config.toml
n_layer = 8
d_model = 256
n_head = 4
n_kv_head = 4
head_dim = 64
d_mlp = 832
vocab_size = 4096
activation = "swiglu"
norm = "rmsnorm"
norm_place = "pre"
norm_eps = 1e-05
positions = "rope"
rope_base = 10000.0
rope_fraction = 1.0
qk_norm = false
attn_scale = 0.125
bias = "none"
tie_embeddings = true
parallel_block = false
init = "uniform"
init_std_qkv = 0.0362
init_std_o = 0.0
init_std_up = 0.0362
init_std_down = 0.0
optimizer = "muon"
lr = 0.00553
beta1 = 0.9
weight_decay = 0.016
lr_head = 0.00462
warmup_steps = 200
schedule = "wsd"
decay_fraction = 1.0
decay_shape = "linear"
final_lr_fraction = 0.0
batch_tokens = 16384
seq_len = 512
doc_mask = false
train_tokens = 269000000
steps = 16419
dataset = "wikipedia_en"
MLP neurons of a small language model. Each row is named by its layer, matrix (gate and up: input weights) and neuron, and shows model dimensions 48-239. Each number is 128 + 32 x the weight over its row's rms, rounded and kept within 0 to 255. Numbers have three digits each. A neuron's up and down rows have the sign that makes its largest values positive.
Before each neuron's rows, "fires on" lists the tokens most often at its 100 highest values on Wikipedia text that the model never trained on. A number after a token or word is its count.

fires on: " not" 17, "ist" 13, "and" 12, " organ" 10, "ach" 6
L4.gate669:131143129191074087161167099117077127084166138116135115087185102139139173174091117144166147148087186111155123130106158143083116119148106104077036103170142094060179140149113181076155125154083118128174111167153142110150067099115095095133104106087149158084112151139151163088107129140129158152109115131136122164169157115113133106118047180168131104158131096137150096178149135161174106102142147111131123109142063090049143104151167104112095094128165141100117125106127173147141122125076167130125112116152129110136136199101127168160187153180145121123120138084117133194133132168101141085
L4.up669:114153087115121149090077115158178140149173112065126159089162158169105164079133130095089119102143130062133104174100189204140133102081088149159148076099098155067125086089130085093111117111112113192171131131127111149110094144148127119094109099116156197180067082062111109093138193154132157165141106200147146094137134119188070169111174143092185119142126093111070089206113126068112189114097073128112146113170138095158147163117109130155143171093141162124132134140080127205183098159103091109127095137138140135105122148142133122135158076142136167095069111094097086122149152121117128085

fires on: "\n" 20, "ang" 11, "ri" 8, "ur" 6, " well" 6
L4.gate477:068151162097111132112073129152170084132154120154075204162176124136126129151090137135129087082122084161079176093097130077112151194189035117126184131185158181103112119112110132159084145118110181112158144102146124176110144109113075141092158119084133145148161137123098129147133179131068109096126135149107120098101141098102099168158118031152123119121115105144094143142153100157092174085099090102094116164099104138136195154139094100084166130165131117142137115133119115143126156111129121116135106083115130154188189107157123152149178112127133083113113104153096135112100166151137129116
L4.up477:067189163121168102124090097115191099117172113164089128111140162144120127146077089107128156129157112121111107039133047136151138174164141104117182175124139102139140113097096183109103163119138190109127101132177160137143179106087122138109172144126154159151093122174097104172121177127131084112124175215091121106100168125129096190130164136138149136152138182082102146100085161128145126142084145139077073157079111162083103183118085115110147104135100135102197084153144099068136129103194132098145143133097181067172209057099145118123198083144108140112099125116124130121166146080103084146

fires on: " album" 17, " film" 13, " company" 12, " band" 8, " ship" 6, "ation" 5
L4.gate706:133102157163151112126166187145135099085103192095179133153153181146128092178119100182112147092164121151111127109179163118125136170162080127208109173146118151170100162119136182108162128150119144151149165132096135104140097101173135116183136161135173118114098195106134028184100128104139171139187153147124154156045099142099110070138151113167088141162147138162120106117083086144136208107126069144084142131121085154148114090158096095133096156104116169155175105115124089197151122122143158157104117147138127125074046145106127123093155062143143090137118111161132071096097149152140151111
L4.up706:113129127106137143157149134101078081085090123095102146198118159149076175205141137175164120126172173125163093061159118162092122139139132157220145158095125145184109156152092146091095146141138171098151158133149140112088144097110186151168101135132164128117111171100089109123082108110133146086099098127110196145117073215175086112124182114123141138159089136133157160136125105161132117109148124126120093177069097072105130093109137092070122103133129145159102170207089109090134135096212131148063196113124111167058110140073075176151132113133114122112069172129099064139159159165133167156

fires on: "." 55, " it" 16, " It" 5
L4.gate122:124122147180139119121085108126097141101117166094153069166126151144029110123143116130086124164172113152119161131163109182083128142127091096149089101122136126131087128142094163099076170080169110121102092148123123129179136214050114167173144101113159048098155144081103162168151156178167158111143120149154119095151107171128052155092162140152150189151094099151152144121121097151069172169176148106084139182128070133146147059067100157104190170161153160114164152078110201183113114123121108145149138144084083099111151144068132170142112089142127129160141142178066165105170093093081118150
L4.up122:147137089111159080122130110154152108193171095132170086135170133115089131176103141089186150103073089123122090149141088126150164108165096107187069056137130114093105124127102117116155153115113126078117095153101187163134065175076142234107110181155088170214146147139113125132127116091091091123094139149130063089096107186123071117058183110100120179109072100139173089186103118131163114146088110103134103133151155140154131141085181146098140105157109130090100190110144137139109103084103127157115136118133112123143117110139100102132199100091121133146093113119112141121180131131105174166

fires on: " trans" 25, "ers" 10, " Phil" 8, "re" 6, " as" 5
L4.gate413:149182167120114119135144137181140155197124091156158165135084093120081180119129156095113116092102160145101191098140104149089090114124109136161129108086171115102112161154174144166065152095142116086172094149138095099064030172131075094137095161123175166084141112143164100129140167117077090119049113120139162133162149143131188141117105166128147140132147139152123121123091146106120159053145094131159131188100111120148103088095163121086172132158101138084201173087129123130111122100123163113060042155110112139092098143136104144126120096151145124073113148144109101099127096184146109156
L4.up413:066110180104153135155127172152099158132104103108132160123158126198112111090137160094083141090115149142134159153145078139122118121108136134137155123114137121093186111178159173139150160107156050164152155146107078165068086080206201047139177118142097144171099110135129200120090042147088111136140086140082140098122104152130149155142115167105144126148120169062110107136151123134127170093081121147094149116153110116114146112135080176114217067158083141104161173085138160179095125086079104084111126161104153125089144163157127137087117074137111151102122116111112150086153092143136157155

fires on: " s" 94, " S" 4
L4.gate586:197086127138186094108100164154125112149150085129135166130129089148159124160138060131141107091129103038138142102124159113140123091212146173127064165169083161121147200126081121180110115069132195062136156093156110061099156083170127159101110122121138145109085166145149107124194134159118131098106178127146136110156161149131123164118089121174100143146159119085170101131127122129089172092130130139190105152102092150158149101104110113155094097151155148106096168142186136103125097185125177179138167159098085118115111103117144179151149146117142099185142127157177163126082096154151149154
L4.up586:116119058091138102083154136095090132061172086130119066122173137125083108115114142062165130091109208165082149136169187085094101155090170143184106157154136146077164118121040120098107185141070121128171109145160175133111150089155133060102164140140167144121179167142047159139122089084080136139133105117168150101110104136151125149179130144097140101138123095092106088118077097139102136123138091107106155128085096117163095164127109189140127149150127142140103142169164141097148174129147098110144112121128163129112095102080125148099172147148126128136092149117164139099129170140138115151

fires on: " |" 48, " L" 20, "and" 5, " /" 5
L4.gate642:104088153081150099101143121182156132132116134114089126177116146143150112121094129124157124154128089092074155102081128165149154144064107143151069128146117085129185096123105143169115141159070165141127140122081083110159079133141125080082089068145104176124150097131107152159094154081102166009144119117126172099105155155166104130116139123168107086058191111174107153142137087168145150103164142116152161103140149127079097140151151131158144178117135169114166148096142123121136113103156188191132117080130042116139136092158111082112166161124122160100149097131176130164090115160113116078
L4.up642:121138144150102125106063091085084100121141059146151077155132114098255165050138090139128156155133111160142114161091136113091110124105111139147095136078093136113094088177115136062115095126085123174106075180149136125151135140160156149110193102152159097178071104125079127191116139106162168160149128096169169136157123087135158150178123098140158101074101146094168168148129120169177093168131193139115162103117136164154123095139077081147106099098100149126190185141123173167139145136202143097103093090108119165165101091197116131100169129116161149139163116063119149118083115150072116125

fires on: "b" 14, "av" 11, "re" 11, "ab" 8, "p" 7, "ert" 6
L4.gate830:101088088164190101136148106154116148058107125102153138126053133146164104108135132106099154148116081146186143169124166150138060141127145160186099092117137132061167152147167093106151126096144142140128101161067060165126131117149127139157137112100139067111133124089150072128132110109103109120107088118102147138056128186217186110193143119080095145158110133170148110055142159148143141089164149129105182075144104150123169151125151126124140101160122103116144093094133122151164160081122123120148113126092079111163098143107149128142103124139130138070132071218160105164176170109170098144
L4.up830:129112049136166134098078123088162161101112145113105134066182116188125114066118096130072155114155177155154025128116090166081140128138149156179163102051128096158144154112154148133134162093116098089153057073090077140082112108151126150137142149186167128103139199148076114164095115079062165151082136160143163156151154119095151154132131155164132179112135136116146118133096178095130138097161064155100159157117112096180151104183098090108101144152143114128144108145151140089133128091129128155129116114114100116103130145170147128155126100129142059146103141106141138156145097112107039099

fires on: " |" 81, ":" 12, "|" 4
L4.gate664:132050109119160041167167118094138088104134080150155124149115060120171110119111106111122141112101116146117154160062127132091101138082198148122037124092150136102116109050152156148105163114110086101146123070117094139148076127124132095118071148161124133084179113177104164123182159152172192134142128113155177109126116111115134085120150079170098123093157151117133136065112081120125147189174110127094124220136155131140111115101132141122154156076147116146146138134159094119171173120116120059139084169085124085131154110071123140118158147118159117153145067146091123150128156105077186145
L4.up664:177138122136106100146102109122045138155143104226121146162113112132125132120191121165184149139145125165125125107078102105130192116149133115126130125086158139156104074081102185188112074105121151077180113140068165135120108134101117162124150115143108022155160138144099103147118142140091125163100137101142092112141200175120138127167111113147110120130216146114120129102077117107136099142140118080120124140105157129127131141138095087126106154123164148134087158103081067121124159190156124149167115128131150142107139126092093110061207187080116132116198163139151130124146090053126142157

fires on: " of" 23, " gr" 11, "0" 11, "eg" 8, "-" 7, "id" 6
L4.gate495:094131184098144118110148170152119110192153192131148156082150137052137094104129177102076126148122158133140159129136170116162148112086200141076162099124148125100126085106105130123140165116153092107166143097119109074173134138157161089140106162097108146159083132102120089137158127161150116072106087160081143166106098101128123090138164162128164148080151181140140065147065128131119122117147202045116172112153156116145111119103093152229133105109138084123158202172201136123094132127088137131104107128141128129116144143147079087130143150138105073190124116172104157119103139144147167155
L4.up495:080173104088145105146129120123099141106105150134099096169164103067120158143119125092109142117149182142186130106102145131089146147136095114158159128223094105162093080087087137110100175149135117131150134112102168128191098146139133140112121122136120137139091118108123172130152148106163175141100099140075147153161105124097156126130167144075156067138076113128129167144156159153073114102019183140092169155088089165098093162142145133137113167170160118093091154117096103124141102161137234149168114149151093107131145106115142107147104162115039094142157164158095138144077123060148169119

fires on: "is" 16, "ig" 11, "ill" 8, "ar" 7, "in" 6, "ass" 5
L4.gate241:117080127171129097080086138154119136125082134123106087042108149099176093111069163107153064117125097097123118144130118129183082136134139142195124133150092158127177160154153117111174063129097145154103115104125136126128101132104132106119119098138139133191134143170105156207149135058174114148152115140158084156130157097130124065163114084082150075115125108171153062176148198164174178106162130118088087132104049151157128140084122149132074106159073145063102108118158107086125110117135164193196154170125130145113116022113122179099184134133076085139112101178139135158118140080111130179
L4.up241:131085133131162086115126075177092176132084127128139124091118127089132133085130155126061130150135145112170131124127091143150064093117135111073116160156094113154105087126108141117132126139108193120163089113102105080086168154129143053130092122103130170073096139185123108107101148153144188058107154166129110154144146145139209152106054127161110117112088155120128112097131124158206141136112174135078127080189101164167092114141136124133143120145204128137100101097161173118068127051104146141100126110130097094140094092063139153139095136067155162139149118084141178127096125065138092087

fires on: "," 39, "os" 18, "as" 10, "ist" 4
L4.gate215:146115097171080119148127127198141164149122138130137169145125157174178103169122196155141075121110109121159069094115198139171099079133085143123092050125133138090098147078165138125137160093171152065106157094109150115147140113143176175163105126181114166112124152170077166134123143141118153160111063117149124112124103061110145105102115158134142129196124116102128154099114121095122138156139152108126102146092162117074107087153185183029121156131209173100141148105126129188115110117130101118099105088143150162147109180123057161142149085170099122146169109118144159128095111158101132176
L4.up215:162128154176138058126133176106141156161135150178131162063089121123183153125099134073132070111157153153171103135124127138215086069157096159146088145181159119141142130201147182160129090059141111141113110071122116119149189132128093153177181054112178213137168122166138173121061167153131118092067138091093145149158126092129139149136141103097098103168173108098127154128124100119095095136163148083140121128095167103107094113138111163145125144147165224137074111121147115162101179148095080156142071150145195143135110148170093139152165099184171077155136117176124134141153186114132159142

fires on: ")" 21, "ward" 10, " same" 9, "ead" 9, "E" 6, " third" 6
L4.gate103:110095087216106084116141165143144137139094158149117157138146195107117042165159115078097139112169153100151114113183149134105143094138133145105118162084114095161092091129095105036144153056121150106128117110084139164116091130146053154146142144135150095122142107102161095134186149161109106093151140082157148135081122183140154160171134111110149148095145152114097192167140141130121137086119132146075168104142085114093111134177093102137099079150134130161077150093167150087135155195151076132114201099131156158174159158153157136114132144120130099093154140163202118141149147156170197070
L4.up103:174127117092075154151073164104118107132179093110125143114063147142132126106090121134133125159036172141197132158147088157139162138173108089174112114112131114157109108130092137107155098122165113160090115151141118101136147126117158089145128119150132113121093136155144121130149106152139122157121109074085150146130070092053171120150189031097094130133110167113114097087046135079187073162143101093116144126141153179141092138107112108119104135132131139172111100118147152150163158085134096130087145098084162111150087078134153179090185173154126181083125096127180093126160104125059198161

fires on: " |" 83, " an" 14
L4.gate111:050133090185119116106154137167120109092172156140185044169127125129124096086148160125106152091156141104152173166081137176108147112071145088101133109155093111061095114098099125127148081088133106092184084140147091078080114127163114125152095133142140114154154159127129145099160081161131117086151144067150134183143157112154138094161129120128124100096136158161121168150100113166101118068130109133122090125123134186141138098091121139166079130143127123155189109115131122045099152095146142134201077054154153156059125127074157112114166129106099110116128179171101134149145123132088197198
L4.up111:157103102145086130203167108137141132152129153102098117073140118176125180134053091125168136140127061132128096089189123086099082123136191135131181210117110103084192043107083105102145112130121136123094136113223127100082146194155150084144129157111052137082161084097140137118099109145120157104070064150120108125136128145117127143099130087118161144127111148168162107140110100119112120158138126145119103117152144180140091117104169064061097090148150120191133161161173107164174139127102105088126103115154097144104183123147119121079149069105159085131155172156175152161153169167101157176

fires on: "r" 31, "om" 8, "ri" 7, "ro" 5
L4.gate799:124176121147114158163065185095067103139125050147118132102127119084169122100145148102125127102175092116128135167092173110142132113141147105177162184176123093163106183110114090142137147100141135101164128125131144118119088153126129076098071155128151192178143122117114120129105170100138176122117121134160062170060121116096204085135164134165080119093097125154166161170125151149125136182187139137155156154109111178134120103172157165146171120127098148119050124090163123106095119135122144138130145104165173175138175120159114140078143075114134125131155103190093125020105126074100120121
L4.up799:183109091130141129138162142117116120147142148155110108133170120150134072131118155150133107078159105108136093193145201108156108142130199123126107109139137128131116110126164117143163113093174059119103139076059093111143138111137083137096104106112141116147093096106126067178138130061128111128157139096122180151160114120148125063109147166191156095106096149115255127183139152131129134108192158114144141124135108119102167135108120150111175057089114112144122118158164149111117139108148141113171110107118107147143104183160109102090176064130104092112099029142160165121102084144117157137

fires on: "d" 47, "E" 15, "A" 9, "sh" 5, "D" 4
L4.gate217:061066148137091123148148191109153121161103087094064160121103200086127074151130109106161129136113142105107069148185144136091166083139107139144115175151086123086147144127113135103112184107156176107115121109129130157139124154128124107144115122101132148084126156142089132154136113168096160077108138205133213137142081119166065139148121134131102123091105125154148082118065100110130044114149093154097064138155183160121093146162149098184119107158150060163091146148081175100196126119119155103118116094144121173155176078079133155159129158119130111169115072126138091160089113043140120146
L4.up217:153164089140084152118121157106143145074184128147093131107079117130127088132183091123185149139144182108114164145211121146095169127113156161122125141131150137108126116091144126154113136133165118117140129112130129119145121118134125100114115071145150177160179153175202081140133148147146099135019108133110138101158181085068139122137112108220146170090102078133143148152105145162142157153182109141144135166089139079173097179120135099082207111073109149098149128120145143101173142102077147086156184123128111118093150094102120105105088110149129114138161130042113125155122153145184171091

fires on: " per" 18, "ard" 12, "est" 9, "ar" 6, "ested" 5, "or" 5
L4.gate380:115105113190139131162110115135093135103160125100086132069107128152103155136083125174149179180170083100087081127130175094137121129156156172181140146093112156094156167151084123123084108150098053127103133142079179154138119124133115196113160114074118097153143158085108105089145134069086126157115081096070139112177128124105152171123165132178101116135169128137126060122102093105097080128215132086114162156157121148130177120113217150194151137149082133066200121165190154149174066105133098107097109077087117153130129136120201128096165095171098098137139119140125132113148105136200160132
L4.up380:176168123116081092087145077125191101104110162123127144109106170120102109108108079123159121164136161059154059156121113127097162149124124123173123110152087113139124106130133148148040106091090142105120170130068127132124125129116171121072113174070098144144104184104096125137091098204108126150120141159142120095146136113095096125123164157140201122134130193093130125107122126129121072156145171117169205083116104219108091107136117143162184124165088134130060123152145186108087144110111116118149124129142101098155160079115139126122124113172153149090079146125134157093118108083146156132

fires on: " res" 43, " cons" 15, " Res" 11, "s" 7, "res" 5, " ins" 4
L4.gate204:073102167184255152124127144142109117101162113090114119125091142119148162085134133116158123111105104103176102156084183135171201086190117113171078150146140134140140151180120040093051120143176160133112150075138103159106169141176156163160163165098094161137098152079148113128081142112102166141066147146190097127133165129087143115107137147113090154095098116188157116120177051152153120164136056101111112161082177096141151116140138119134136156172140159100119109161107120140165120140152108088109045139132119119166096142145114125127100149081119130128126105137130196108155155136118109177
L4.up204:196142162191052118145120120071157133199109148156119155121139110134153138129095138112146115153131177128122140116154131099137060077125088106129099094190066100173180141136061139124151130144197139108111128100149120133184127100097107155112134119117129152105118109088133093109089151157157173099131137140157183151098108141133127140133090199115167157091127203092107115141149110143060182078144115125203129156069143074151129094175167122070138131137059092170167085115125140153127082075084156122144111115091163129173182130121141069156130186065142153123083155162097121061110171103122161131

fires on: "an" 22, "ut" 12, "at" 11, "av" 11, "." 7, "ac" 6
L4.gate769:091085106114128052102108169100110155119202133100114086126149066110149162187154161131171086117146196208154119143091192111116109154113043089131096114146169106096127141140095168152130197144143130117125106117163123126088173117149179085122180173138129102070120129112157178137121104148096134107108149106121127132146107110094119095123138140082118150164142085139157201144177166083130113109143116160124093117158133096125109093145131120076117130165123142145165137068124109174165145143071146138140170175165132111112117134077161138188173138110171086133127088183118157121099144154133146230
L4.up769:135124117139170082170168167130122112082135151138149071135107172135172110108137156115125120158164159183101142148104139148148142120180100120167140101078195105095144135145068162184096082156128111182144123161160061213088154092125106152127188123166059098130118093159140122158137129180099135155089129138121151123181135098085184132162116162145064182095155095145120115109093112064151075109085137133150158159135125185078167148127128154150133109155110127181153129117123098128122080128075123147123131180138086130150105130103166124167135125153134157092096149106117187087064124165144178214

fires on: "A" 25, " USA" 12, "\"" 7, "i" 6, "US" 5
L4.gate711:110176182179134085095116159107108082162196091105132131107097124123059147147135133107155083150152110130130107153139177109132092102134156079140107152152089146138154145150180111137133096116147136152127212133143135151155142183145136185122115073127128117127088141075153088082142136146171095136146119093099132185081110151134076144135101140123175152105118149118150194153054105154125154159141120098116180176170145153155120092141171108202123144149107096097127098130070105078053156161159136249075160163134122105180083138153145140061079076178101091087156148139178131125138167112119087068
L4.up711:136117125179122158140160200137096113110143164118173117108051130134132121096159116149175094142095183141099137151095089092135096148131120130121117129092136095122089162142076047102115173113151150140172122116120141088100095140150185142144148150148166136168129196063145149155164090156115165187073164156092118120080149156098140159153088127104150101090101145221158171095080129154107141152152067118156127091111196130084131070162137093147135145175129162097114157068152127148128139109112130157153092108137105123194160176118133121168128116159204094113147165113095117057237116141183178123

fires on: ")" 44, " the" 25, "ography" 6, "ly" 5, " He" 5
L4.gate212:081085150131041143170168113130139181154081159068155167079124136107121066184086115181098107125072149135104151115149135157141150137110110119119161128159111104162158111131137165105142152121133124144105192155140138142101174095188133099121087094152134147103146152110138153067172101147111150099125082094139166114155190161095167131219109125126175155097154191149123135141165130148088167176196089120133138163124093109176102129148105110087177103126122117178132151197127153092188077125122132134070161063089121118194121173051119089096150096107100165131168122170152162132073139173156147166
L4.up212:179130101151128122132065126134098136124114139189132135210157190166150103169160099216077132210074115126171122134100099179113129145145084112113177125116172178136135107166194179116094098146120100154159136169148129059159099141177065090136137133135154121136158158134121061125161159074143169159112149126175138106131118127111106163149098097095089145188126146120146167138161124175113124108106130165130152166094130165145050101112100060109128161119107122130128106070148130085096125162177131176127097098095129072141134147121086126141170097099168106087214083121141192126179135145086160142

fires on: ")" 77, " as" 9, "p" 6
L4.gate426:082063135162128060158093114160122039113145127100104179160083146135169076167117109163152107182141134167185097066167104188151189175135108154111154137135172128126089101107111148148152166136136117144132106140120128120187067125153120128139071129103094125064133126126109088159120133147118110096063168115165194087103132083115157148122078113133067155116124119126074154130158176185087106113133092108124192119103069190188086170092176129175129079111141143130170120131076129118121143140131048106143138118162138142153092163125090117200129097096078083127137092133129208076100124133127071108
L4.up426:155128122128176101144109025101106115133088165153173144153114176105098113103103097151071166103143185116152115097115126183108104179105147132124122102178131108128138137190094112126122095071123082111157146131120133121138170117126113107172128167132071119115122149111114076112134106093097100153146179118115126073173140188086149121144116129097117061068140105057136136206105164149114104115095138180103177127134188120144135124148074114142124122144133120179132162165143081120145164096134051088123119080107154106129110098121094162101165146077109138182196105154146143116081084104154104159

fires on: " h" 57, " lab" 9, " whe" 5, " rep" 5, " y" 4
L4.gate537:078113074139095173090055113151156179163121127108173134146163090101171073126109113137154103125157131104094134121120125128148164112146094100107134186157111114150113134107166144180088093136170140146167119084103102182160102141142109155103095168095166133089188127128159153106106141161161139083162103074116130136075130176159163024165068117128203137119191168104098152162186180095086137115141107146161119156120120131129163107152151146109120129121136158140164107128103126125132184147115111142140080132207136138092121167158135087154195104107090110144096135149079104108099127129127141044
L4.up537:104127181100116136101059111159130165116169131091098100175137115086174131154128156098140137128138101128134166146089147135117116083100097171147119177129129151108163155171195126135137097148108127103091119125092161160204133148131058156125135156119134142142178068075151163141068159098143103142065100130133102145111149154119099069156021116134122140137104227107104167149151199133184136155171145087111110069148108115165141057072077112121133099171128151094156112098134172196140132164105096099138083103131147152143139152169115093123167174141093172119157118101075188099128128129114174122

fires on: "r" 35, " Br" 12, "il" 10, "el" 6, "h" 5
L4.gate56:121130138163146159079172120155153095140155145101115148112157097146123117059142107135104136156105092187112134145125146069109107069119129076121076167143119103170110137095101091148131075126168115144091095132059194213150133148097156142144128154126143136093136108118166144081119124128141094113174150096093087149142190214112151151153115153158116081163182092154177078138115106102167115141152055093202154103107113087126148130109153171078133148120175096139131131144103100083108136132129078190153097115093119101075063143113185106185140104197116175059124172146150101098144147086081078157
L4.up56:150132125108157098159161130074102101151079138079136123067167166107151112124135085100118068083140116108101113101119115118101122141181140113163140100168108150126143130137136174150072120150140124065095179108162168176108134115080104141132136113117169139168106121194121217191101115077098133139092147080164116113108182078144133077134230096119150191116147096087108133081155122146159143132118221160103125114093152190158142132123106094141109157112176103115116101115114064111088115117137146159196092166105147115120175102128163114144086116112080102079141113089116152241126133072121152187

fires on: " |" 28, " and" 11, "est" 9, "ested" 5, " Coordinates" 4
L4.gate824:061134128150183188139099095125065113098126106109132093061157033134152127114129145155187130156135147125171127163110088087093148100150153123187149170080201091145102142142092151139102125074076108124099133187128110141071102089142120124155114110151144144106079055143093137182071133171185117208107112097131103170142099122129049101080134100173088120128140069144081101165107090083105100137087095158094144156169147121171115110137109157168128146149144131119137155089177161051128152098087106093113123073161118123163124075133126130140115124159123086195118124086146158117185100101060220153
L4.up824:080083160109085111133098126109059064142131164142187146143142119109099186120118191147133079144143059151074128135128085094092135080149147176138092125182100146166091084183105150187149097120086133125115157146132109121086031148130112140166104164129151086093106141110098164082078139224126094183105131112177123140117119145133093123120124125111175101096128119106123143162172109048147119195164123109192170144161148151104126127110110145100153127167118119072142188124132162116143156166171124097104104134118107142109160104119141132150138143150109104144110107129161142115078094118053121162

fires on: "F" 47, "f" 8, " F" 8, " it" 5, "ron" 4
L4.gate710:120069139141100080101131128118154099123210108116162160130169131146095157151122141121142096074123155129198106106124104118149156136181178140065094149075163173109096071149103136127165121083116167160148105072105174094133124090070135113122106113166169117067142127139104112145116116171140121144054142118107171130092111154141133127162154134139150127096123171195131153173129175129112154146138190117137170173073077136146121135139131143112112145106141162120072081066125200119156150164128146125116084053139092066106090158079149160188085119152147148126138116148126121152119088141129158129
L4.up710:101097130073123113139109184143178116125130089122094085133057114128132109134132192149114086134128141148114125163096162123177109116117067148118124169092107196099033108061104144087130097132204160136139174139156158083126103150105121166108120179148162130156071141139130154164133137126046156112146137146121149109160090125145104117112137195162139125129107193097183124125139149132123191194129056151125124180069154103149112196110121152097148102108079168114132148120138127127119152169132131079106094144151132125132115198089152103148156137092110164142178177165162118111084121096108135144

fires on: " |" 30, " L" 7, "a" 7, "re" 5, " M" 4
L4.gate827:118152095094123109178075155112136111134122123143145171122161124168095136115128097152065112122061148178133167072120106096164130108119161096084155076228122073094150126123103114129118136084170153111124107119189159155183150152106175118102124108147077159137149115131129116166127078178148149103124125086175106163029057134160116132158149079200179143136125113097196157107084168109118139167137154140091093125165109111132158078107141120191170101131100109136138031152140141160115152132156138130080157106122049112117097067121125124040183118141162174072116124131120151142080088160118169130
L4.up827:155152160123065102107070104103156100156166152191139128150151115156145178136151113122144118129182114138144133079093144184114148170153084119164144076165108073156152099094100140083175083144107131135118144093140146139143143163162168122084120111134165147175087124152077119102127141125108122192113162125174196188139157124096136060162132084156127044119123206097110130102235110156148132086112152164124168096080138139196118166112106078102083133057069186100109172163109184121116103120038159148172090140166128122135151117122102122144150139185102184102153185082166116133105121102115133099

fires on: " C" 51, " c" 20, "al" 4
L4.gate92:174216107155124096116144134097066114100132079136163148144124155158112097138161126144140095148124151158162122093071163111184142087132150145161100112076098109117120131135152147125106117166165115051183149166142114069089137147079115169072108155097132171139079158058168144169129176061168173106160096133123143182151105146110093123102146134134155120127162162147093139137138134073122122121117128113090128119104141125147163167069193130189117153201172121152167130159208159113160161166115119085058078096095164180112156169136073128131123121078150171136198151202149217147176188079089116154
L4.up92:115112117158098153110138149103107100125142076172169095151143124172089134149127141145135135144137084143109139048137154204094130095169138140087033127136141080146092091125188113128138165105133060145111179104100192159086119125118140069138195153106115118116141126117091121148131122130189119141086191098091091161145105130200105097076135054109066088160090115126166128065143151137169163113114118150202179141073158121101115147048119098182103139152097102190123122148135114115122086108161118087071108125114143109132076105162131125126143139096142116100126080158162221121137133082118133140

fires on: "at" 29, "," 22, "ut" 9, " appear" 4, "ug" 4
L4.gate301:152107092127157088143168152128146161140143073139211161160165163148177114103065154147192124121098110166130114169103106149093074143157077148115113099129141145159164093104117153190161126101092184146137103148147126154140121110139176139117106157055137087201132146140094127182117104060193120113172126107162114119093164128182116081139142109133102094176107135110128124129123115113148083129118140119096161145196091137101184100041093163178136196124138096139118088067126076145170180106117127186082137159149152091156091134120041158138075138113113066142141138111147155119161114123090174121
L4.up301:108108103124149147106164160096121194128128111148108120087160107155131131132140134142170094042139075101155096166138146108131110077147128158069056099151146097155067157127091121159130154136081092092077098148178141137169111145067114124113060111106157133160183098107140151147098123130128078145105100115147082082072166178106136113083164077091090134155129132162130150163103160085134125159138104090148069135051131144082215105063092123149141183088111168110103184143157162086134179132114112118137091137117100155121140150169147136162127132123061107136137182119182082062167211192144114107

fires on: " released" 22, " /" 19, " Votes" 9, " writ" 6, " vol" 5, " p" 5
L4.gate829:061135172126119172151123136129166093150123157143145121100121094111139135080177124155161131137147065065162114141122065120161109139122120144103095120052130072101124140118085130121097171173152107119156091122118121082134074101177060101183117108179094125077083138147163084091150152152150093092138126125117182125110160133115161189035083139102106050068122101137126107139098107104152126087118120210131169153118138154141132100089193181116171129155137059129149175136201097109112170073141104117089143106110101166113191149122155110123146131140131127122118183172091119040127158128129159153
L4.up829:077173200096129150129100193105103108187139187140162166096153123110096069122118107145057074105083153174132104197151112096110138120163078130039107180102145074126170111047150208149148113100091129118140068163160083113132135160178133107131175151161116133112084135110182112077125114168171143067074133121126077103137119113078138152173124090116105123065132156163107138131099092090149109118154124153142119103139163136145142091110102137168072074140186133125203179134138130105147131115090127111124181115182144146070103115130097121127100167180126091140127148122099131104088165138102172152

fires on: "2" 36, " worked" 7, "ed" 5, "ill" 4, "ood" 4
L4.gate135:091098119087101087089081138128113116107128136096107180114141176078109115057121091125151094092134067122112113150155158117164100115090169153160062099116108129097128114145152136177136118138120148187098082115153157137131171114132112100102132148172129141148121110133106105125086140169171154112148168092049137115150107081131177125109101112155052118123162098157064112159120146159063124129117134125122120204109117119125103167179153137111090122164169158148064215171101105098142116096072152067178128144145084123139098149145137122119144101099109125126187078134157114110148118110085120149
L4.up135:082105071134109156175134103111160067146096129125144059080151175088125133097107159141140086149145092140169111145082162110119089112137126128184180111121140175079106123149172123158084147117114080099094140121112083140115141144064122123112143103090146144136116107148092086091183152163196153059187132122099081145185194150182144114144102094156150203159115090145101153103162159148115110160136140128170137089123152153144136070121161117129157103110175142141137161113123060156105157091154127148116093100156053129130109135100189079055125150097141081107193161106172107165153092110124131099

fires on: " S" 48, "z" 18, "k" 8, "y" 6, "ik" 6, "r" 5
L4.gate607:135126146186131095084120116091104138099114085099143087132122053120158162170108107125132131120137129045160151110135137113113168134173142113087085130132116088152098135127106145176113094122112096098180155101145210155135126100144111128092063097101220113092110147096088112098158132125087075102142100153093121105122103143162071138091131160146100097171106074141066140147143157124159167039115124137122095095079172100181130126121162123150136133162108185157166127163107138084138101165165147157107151095166100107144107095152101124099189120095088128148105153171139165129142117165128089149
L4.up607:122145118227075095114157092085086165120158107171118132121071153149137142148131158122135181107105113094136111187162110136120136132148082130152129140164131131149094073075158176095151064105095088138100096090102128128131165178104114116142091122196060097101180132120124162088154147179138076144062169122152138178154194137117150148137160111164172179104096159107114108126134110123133138166113091120109153086127173140180151151114154136053094178157171080169106105114183104071098129175166165120098117147145042152131109068128163114128184172118125098147076091117124172107111143126147137106